MLP neurons of a small language model. Each row is named by its layer, matrix (gate and up: input weights) and neuron, and shows model dimensions 64-319. Each number is 500 + 40 x the weight over its row's rms, rounded and kept within 0 to 999. Numbers have three digits each. A neuron's up and down rows have the sign that makes its largest values positive.
Before each neuron's rows, "fires on" lists the tokens most often at its 100 highest values on Wikipedia text that the model never trained on; "fires in" lists the words (lower case) most often at its 100 highest values on Wikipedia text that the model never trained on.

fires on: " was", " is", " are", " were"
fires in: "was", "is", "are", "were", "s"
L3.gate400:499506488472526489489511480463470520580470543476459448501482499477497526451518452510469467434434516475435599523463492487509455473509610496516539528457462460539474516485483491496508518489519503518556495604521486530533490471499516498445602451577473470474547518491498514473470474545510482586525430528466474479467544531552469471490451444508449480548471567556571510528523460423459448460536488515436527524477471482484418604584502466488470522497526527503511488538613514432536458547554446493489479526445480506509536509553461457536541592554490448457529518482486565531460477532557521574512519516485459501511487424519470551470536509496516487493450547541467535494511452498542474518483534573505406492543486480483526509490497417495544437493459491420484446489515476475485455468512517
L3.up400:397548544429527511521476564503477531499504545501500473453492492461464506455476521463459528499487511453567548463433552503508488496513498503534513590499540486540534481513554517464500528438462559487528509546469438566505477598510557530460493432483437515485552562507450541525506497524499498521524513548483514512490445509478421441491486453532509539562458461494547477509487476486495537461477541527537472490522515515529506489524570505561505528490540491450505439401545543457541459543572528518535532511486499490539612468427476527491545521477539442554504525505417519534449456503502489563576536519462486490482530536473481483520492468558465505517498523562432504455498505459495500452530540491471481477482482377536525570564485475535548456518459487383482539477472434423442484530534510

fires on: " he", " it", " she", " and", " who", " before"
fires in: "he", "it", "and", "she", "who", "before"
L3.gate235:495479505494539579445485480471466480555534522479481515527503562529520516483444572484486466615475485461473467434590510455523569501479484531522458425501470541528538463431511571571503541502485494528470514521483498487537514489462509521502510473499467405503519486487545457527481526510487430545412469494547537492506413504527550459500447509487412592533456533501507395496494514509506522482489472445455479498513437403536541416589515516519526491481511491506510494421424483518543505500548536509473510513506534522442582515458539501494536428452487476467457498483642483568496547479414564499483544525508564482460516499552521416472561553467490469576482492557497524462480498541405559470516492516500566452500468455485508546523516474479448466470621557445526525521490594484536476580517439
L3.up235:509459433510539505423544519456583473580525532443460541387616567471421556489489510458521493444519513480468466506477504515527566490520512475541474539552526494515448532496490489481472442492479484468429469413505491490462477535547410514555554472537423493493469519472557487422511541489486507587484477471579533452452485511526592508497458499515475437540475524503528512472486525584497439479510446537499528514468472560446542494490548529509514450471543478499499479528471495451545500547450482493499500498529428513463494491505445566480511452447473541444607484549521525515479534464512469562459509536448505419478481535576469491499483492488519487485502526501500576468426439555423504535435492429508472620509489476444520430564513551469563460477553473489553484529472535471522423477543575

fires on: " of", " de", " I"
fires in: "of", "de", "i"
L3.gate345:470515483533471501480444536457545534569467604505494532507507538519499540461483466440490521378510505510508436481448509495544498548417547507516504457491501546480510457479463488507580416516530578501544442507482667464494491518504520440537525556492499561474502514530488486530518480484534544525505498482557487545509573444487460484567420516467537474548509543478521495471500530489473497473552508500570464472486458605542544525451445537535494477508512528453524533500525580480549558526506458555517509489518521467475469526506476459501485541535475554483516583431486403553561469496603536547532566526518534529467483528562513493465515495458520514546540527462508535574455535497470519475522514496496469487539501527450460434522564476497466566520518452536469547524543470490503499527468487
L3.up345:498505499457520450510477511429437540482585497466498473477475456543524516486477490477426520517503518451427499507476525484549569505507548505420560558496528568430509490484478544489455504473485506477510518543446497502498437520540510451474493419450594558458565496545480591537521552509497500506460481500444532499516559520500549483516449430528569487483481500512459450559386556528482514424562543499479464510520434472478486444453496529466453450523545504485424431463524549551588461572431489547516497547536461454452540456518469486529500506509487578453455469538527464516522539468441494507476535550513498426497501501540555502435439549481546420489458520516490562473423506563567465508529524489493518545487484568507486425523504573552566430483565560419528493452482550480496447528500560

fires on: " in", " the", " of", " on", " his", " over"
fires in: "in", "the", "of", "on", "his", "over"
L8.gate966:404463430493479523549535480498437547556467521543479468526454462512452457439486531535551558494524566497439521479494526517521430572486552498478496490552561527456557544574453485450523465474500444500503493508515503508464559549531521459490511502403469478460509580498439469445560477490544532591510482533444507455499488537462479468511425495564522498513520446474494541557450471445519503465477481476491523583451460560538556491532543465489441439447485594482534483517554520514495471543537477498541502533484496530450583464504519551521503519509541439472504487465536491486541493508508540470566484540493530524474457489503505480497520471513543543500473592462458562502503509479513475535512549512494418505419507493576578431506519514507559483531455530479438503487481499508570507473471494
L8.up966:418425439474527528463500523519465510510468496496495511540459533561465514447428578502444517486461507588503580533431466521515513527435576503512527540497521595481489551514508492420533519461556431483503469448478458504515485487561497512505511434496545442517543466599441503495573550550507512514573517545377524458551532487498475472559459495572505547495482533558533431513490523461505504498455483533458509470544502478528505461540476451512490433477429518560530445573511584511551409513497576564544489571483482545487530456590597464499553476540482505514495556476534465487502533567418493483585533413521521509518468441433522530478539524554497489506518506415497581505572562517515477564488512499455499569443550481478545471508524502515535503463502466529433493481488525420487485503456491

fires on: " After", "After", " Final", " Following", " resulted", " recent"
fires in: "after", "final", "following", "prior", "recent", "resulted"
L2.gate784:442483500488468577579445472519526534569514520509468464487549495507530414510539501526520460501473490532421479451562475536466490509468501462528463556551525507583531433527461574493548481554529494480497511517560514559473476486539521454513443463543509456518524506475560537457441543470562538529528470588428501509487490465531495524519416542436531518548533496466458425548454514496560481433507462447541531453519562532481493394606481480435482519537543500475475433436523503475517404501498515513489482494526453470524457462427530474546534528505506480558430540509514433505418458561492525557482513470527527543529524484466485493550476506463545500489504540517452502506450495567562488560527436510536528537516465549475477478507487623479549545503505437470548533534486435508488437500554480
L2.up784:487487507576482511546506521555447556609506456525507503512622538501556394490537437528519444504421530468463486466535519529452565493507505426540485536538501494463541478480468518469502506560525519465482492504550502536482412488559456497495456487485523470543521488489559496466455535505583522508476474592463457512479454514474458543497490548475495561562527535469468453565488533482589448528477478501482552513525534512477461423561500490484480494484497489440479478519498468492497424510515528476470483521571459509527435480483485488477532454591525439577463581519435518448453502581532514589523470456427499514549518507512467492528479515523522503486536599500493553496510498522535444562492483505525562520520425534482462474487461590516573513482540421417472490545518488476512519509478472

fires on: " after", "After", " After", " Following", " When", " Upon"
fires in: "after", "following", "when", "once", "upon"
L2.gate698:534584431439437579558497419510489458559537469517496542494533480539479444540478504555588486515505520492438550527533481457487491516484574507488451494477547490551570510464481482550537491532491536494456457519464494579552495534564513495487573494498518368464518567487497513455506504504536529557517488488465455442473469482478460514546468534494550504534516550512386511527521493460468464495568508455460569516469563544509508416536588533549423481521509506492503424498532565533533515489502470568450550526500476480562441481474497475463507572525529494523470607470467467517545526496457516524450517481468482491480542489462487492525516551521471500506519549528491486517458501485487486499431485590543526507487515466545482486507511535481607482469474442577580498511569571452494537544540532
L2.up698:539495426382469564558556437523449474512485532543518547527557462557451405573474493584590444499459493514441539492513510460470491506528496485568441485515536472478554513430527521457501525531466519468494434542467523567568486516561502493470538472442550433513504505458521533454502433498529518509467490532464486502502513495469440452500499525506519503562532517491513476576550507515475517461544497461520518524530546519483461478515524524492432457561462494555482467470549569489511508541568508567415525504550466544594497530496474476512528525531525477496460599483482468461542479522456491507482543460491476488534498503438500486588502532520520527559520577516474519521413473463519527510403461602498547464483498487526453490525446598461595485454496458584591476530544548446546516521518558

fires on: " was", " were", " is", " are"
fires in: "was", "were", "is", "are"
L8.gate372:499517563491456564569532536502496519451488512497484507439458530479485418468487442493480490455525424418520541469476495532559518457475595448518462494511473533444466421479487546542459506500444510491518483464552498507524502562537529495506440421471444462554495532559523471457481486451533451464553506454468542461469460551512497498472421543446516520484428500520432523552492543500508485550463488573505555476515438478473492494470480498478484547513584455517501536403432465507497529461485487473466553446530437373559457560575552516481500577564554456445513550532431514485419597587534495504511504526513495500485510446517472513485463451493542470454418514559521477452500485543536472533509500485482474545484489561493543544532457463535526474535574485453597501550522552450458490499564485
L8.up372:519509570512496491438507433472579476482535481514479486437476505533499421554466509422559540539489587461501515591462488519440493499578500563460615577531478477502512521468437496499522500463500502460432486627513478481523448462467493536482502449530400538485492549454548483496503486525459446472549479511483445488450492538519482491519506431530502456549497442516605409433554420517481434487516498486464529460494515479501492521551494449575465555493540490581463506451517519526525548534550492542509470476514527554452518500506470600487492540487557562491573449490534546582446469486459443519526502478524492541519595546393454482482611512509489535483489494540500494513475488499448478525467515473428498460487510536503498493496538486472507541504461482445406523502517417470472428513480426

fires on: "1", "0", "2"
fires in: "2021", "2011", "2010", "1991", "2020"
L2.gate290:445545537489473458492529476504518478483487544477505527591443491577503549453512405489470468544454506535499526453539504552489429447541554498499448588509434448518460566453513511548414434540481506481517485533460536456545506525538535461500549496516446492538506522533519480493530508487533489582493580501470497526457564515467423527480423507491432472502441454512535539472515475519526491476491530507508464483557495500567451505531490415501552529481528542455533502472514466449489528497564421425491504419524523388483540450492534486488504501545541511496461449456516489542524581469467502578472461514547536523471490584432495505541461442525479514488532511535507506467485499366488462505512502586440504531456497544516500506508577490594470467544520574519495506476613538481470500554478477
L2.up290:505467535542496530472487465549516484518553476484516501455536485491490518538500586566516484439557512460493467513447575478590573456501427445522541468495457509532554442466547522453528477507524446468450472488529532552546481612491493544506470551496585520461484474517542483430460444538551508531517462495562465534475612437517566463543623513512574496480586537463443524549474513483438498532493519478498504471465530525493482505485466544479439515534448503436503474463503509492577449554562520616504436529425488573442507547491474519506496445466488446470477588533523481443426476526513445520488459497447523439527513474554520502521514551432516534534479486478505464458487468532539542520496484390551514493537463497535480500490455507489551443445491468524533457551491464550455451483486493

fires on: " is", " are", " become", " were", " act", " being"
fires in: "is", "are", "become", "were", "being", "act"
L3.gate95:564558559510510479621450510587453508545533528449523488497511608545509513534510481562556525485495480526505533551504522530542531519486480471510483449554501517509537515476439483481549525467490539523525486513574541548492478460522502500526469588501507490518505520530469534512437478433501568493521410567372439486465439544494423500489459524444453432517573511490476500459458441458500462508514487460459574523473503606467473606518535501513560486516479555476465577492447507530522512510498517458537538468519554544552543502487499517501510548518546416531503499478517523578461564528511602586467567459537513386488435481447468497452454502544414497466537504497481553492493466498540577568505414531534513530447504484540503587404580525459526496518453516505431522507502538567493532449547537
L3.up95:449475549519517501484459521457477487492507476404518515495567569522559497467446524529487535549460494465453501499538525472530500453547517474461545489477496512533592489543478495502504587417553466473520482503503494479549541558545478498398570510525444517471461534497480451504499477538455535543525447519464491483529507526458478514540504520521481413502463480533545523487533513510513443574548452491487505507524514546542462493551463499560528441531545538418433471460488535466502469521445544483518553516530498450518524507505490469495545555477473516521545497469467596553552580457521578527531461565573505488516510530540481510454448531445444467471536462549510454558485482495524493525497557599563458472494479464509523553462502527459513501448506508466495526417458438558429451525526528

fires on: " more", " Other", "Source", " Source", " Method"
fires in: "more", "source", "other", "method", "notes"
L3.gate303:416491478454602514530523579516514527437480505458495527453549491505535518495516458458533443508508494439519517529485497444430527501489441514518479478452457483483512506533477424547487556481512476530531463509461487543504504506537511451573480487514500494471437470494540553524535524521504523507507536604525482489505504446486509518513489483506433486434487433481516518460382475536508498485558434459467523551557458446541490553522492511469535506473500480437507472506456496469481511491524485551466515497457564478466523549518474449481446522528537485500491512471511424515461435482510531486582438493489448439508564431412565438512499458517484611517439471446518446557467502531456472490492536489468518506510442555561486469500455519512433513498490530493455449504559520477512557474498531
L3.up303:437478497547555479568433552506510458458478499477541528545518562417484514505479525504526522576497466566495521468477461526500503485476520609493507429423475441445492477571534482490493561518499534458502499528522494516491421492524579480496551476514490449556478522485515492475577469460474530543559499522524453451561446467500538493485527546531499515436479514526474519543501547507490533589478521519462514562515493497474490503516497548555516537504497478405443442557472463493504486528487516492542524522423503537564469479492477491485496430445498524422531540498574518507501491431600506475502498438475498552485491574513591482530499485412587535547442442534469420550516529454475509472447579525447406501530531419582549467475427499542507502575555503487498416485496531460525504440475526

fires on: " different", "ell", " of", " possible", " unknown"
fires in: "different", "of", "possible", "unknown", "africell", "hornell"
L2.gate1707:536514605495505465550487527537564504501465456429439422540536499551488545471505519520549510449486593487572506505516469460526523504495450419512554537516460487599518566561614526563498488528521576552528433462530543500440493443477531494548538497497524529464519520525551496477588444434514482544523516448492436476489563496525512472502496469510514515609515533469504504456579501476557458527506466509496516543503477528494489502539464535533525506570506550508517481475515549438456578478538475563465412543546479440513483525493499488496500499494540424527458555503534571470444485450449477562488470497496474533476480409520463463443458481519503516471513518464438558522496461553474514527480494547471451454506434507444498457498498464461575503406458570518514474576540508570520584515545495
L2.up1707:495546571472493476497449507529518476499458529531450519430488471507487544525473527525510453475500518544460490483495406571443460506542401548475509453519503539481408522500500560522461577492521558506538527518508481473495477512451496519499518528449555440504441461549518424486549447513463501493478520505542524421432518459538540499581481496471483581522415447495484445438510529486579450486474428500521499522492516564481468528513432495473497502477533509501461517589513563483458559447499552615467461515536468429578452512535465501570502437477555521499460419445530527533515461532478508502367453448520508481458548516527438566490483583504472499537522495502491481494492467500520516472551442546476539464470419566461507470505448483544530565481474576482544479556544509504475563471561492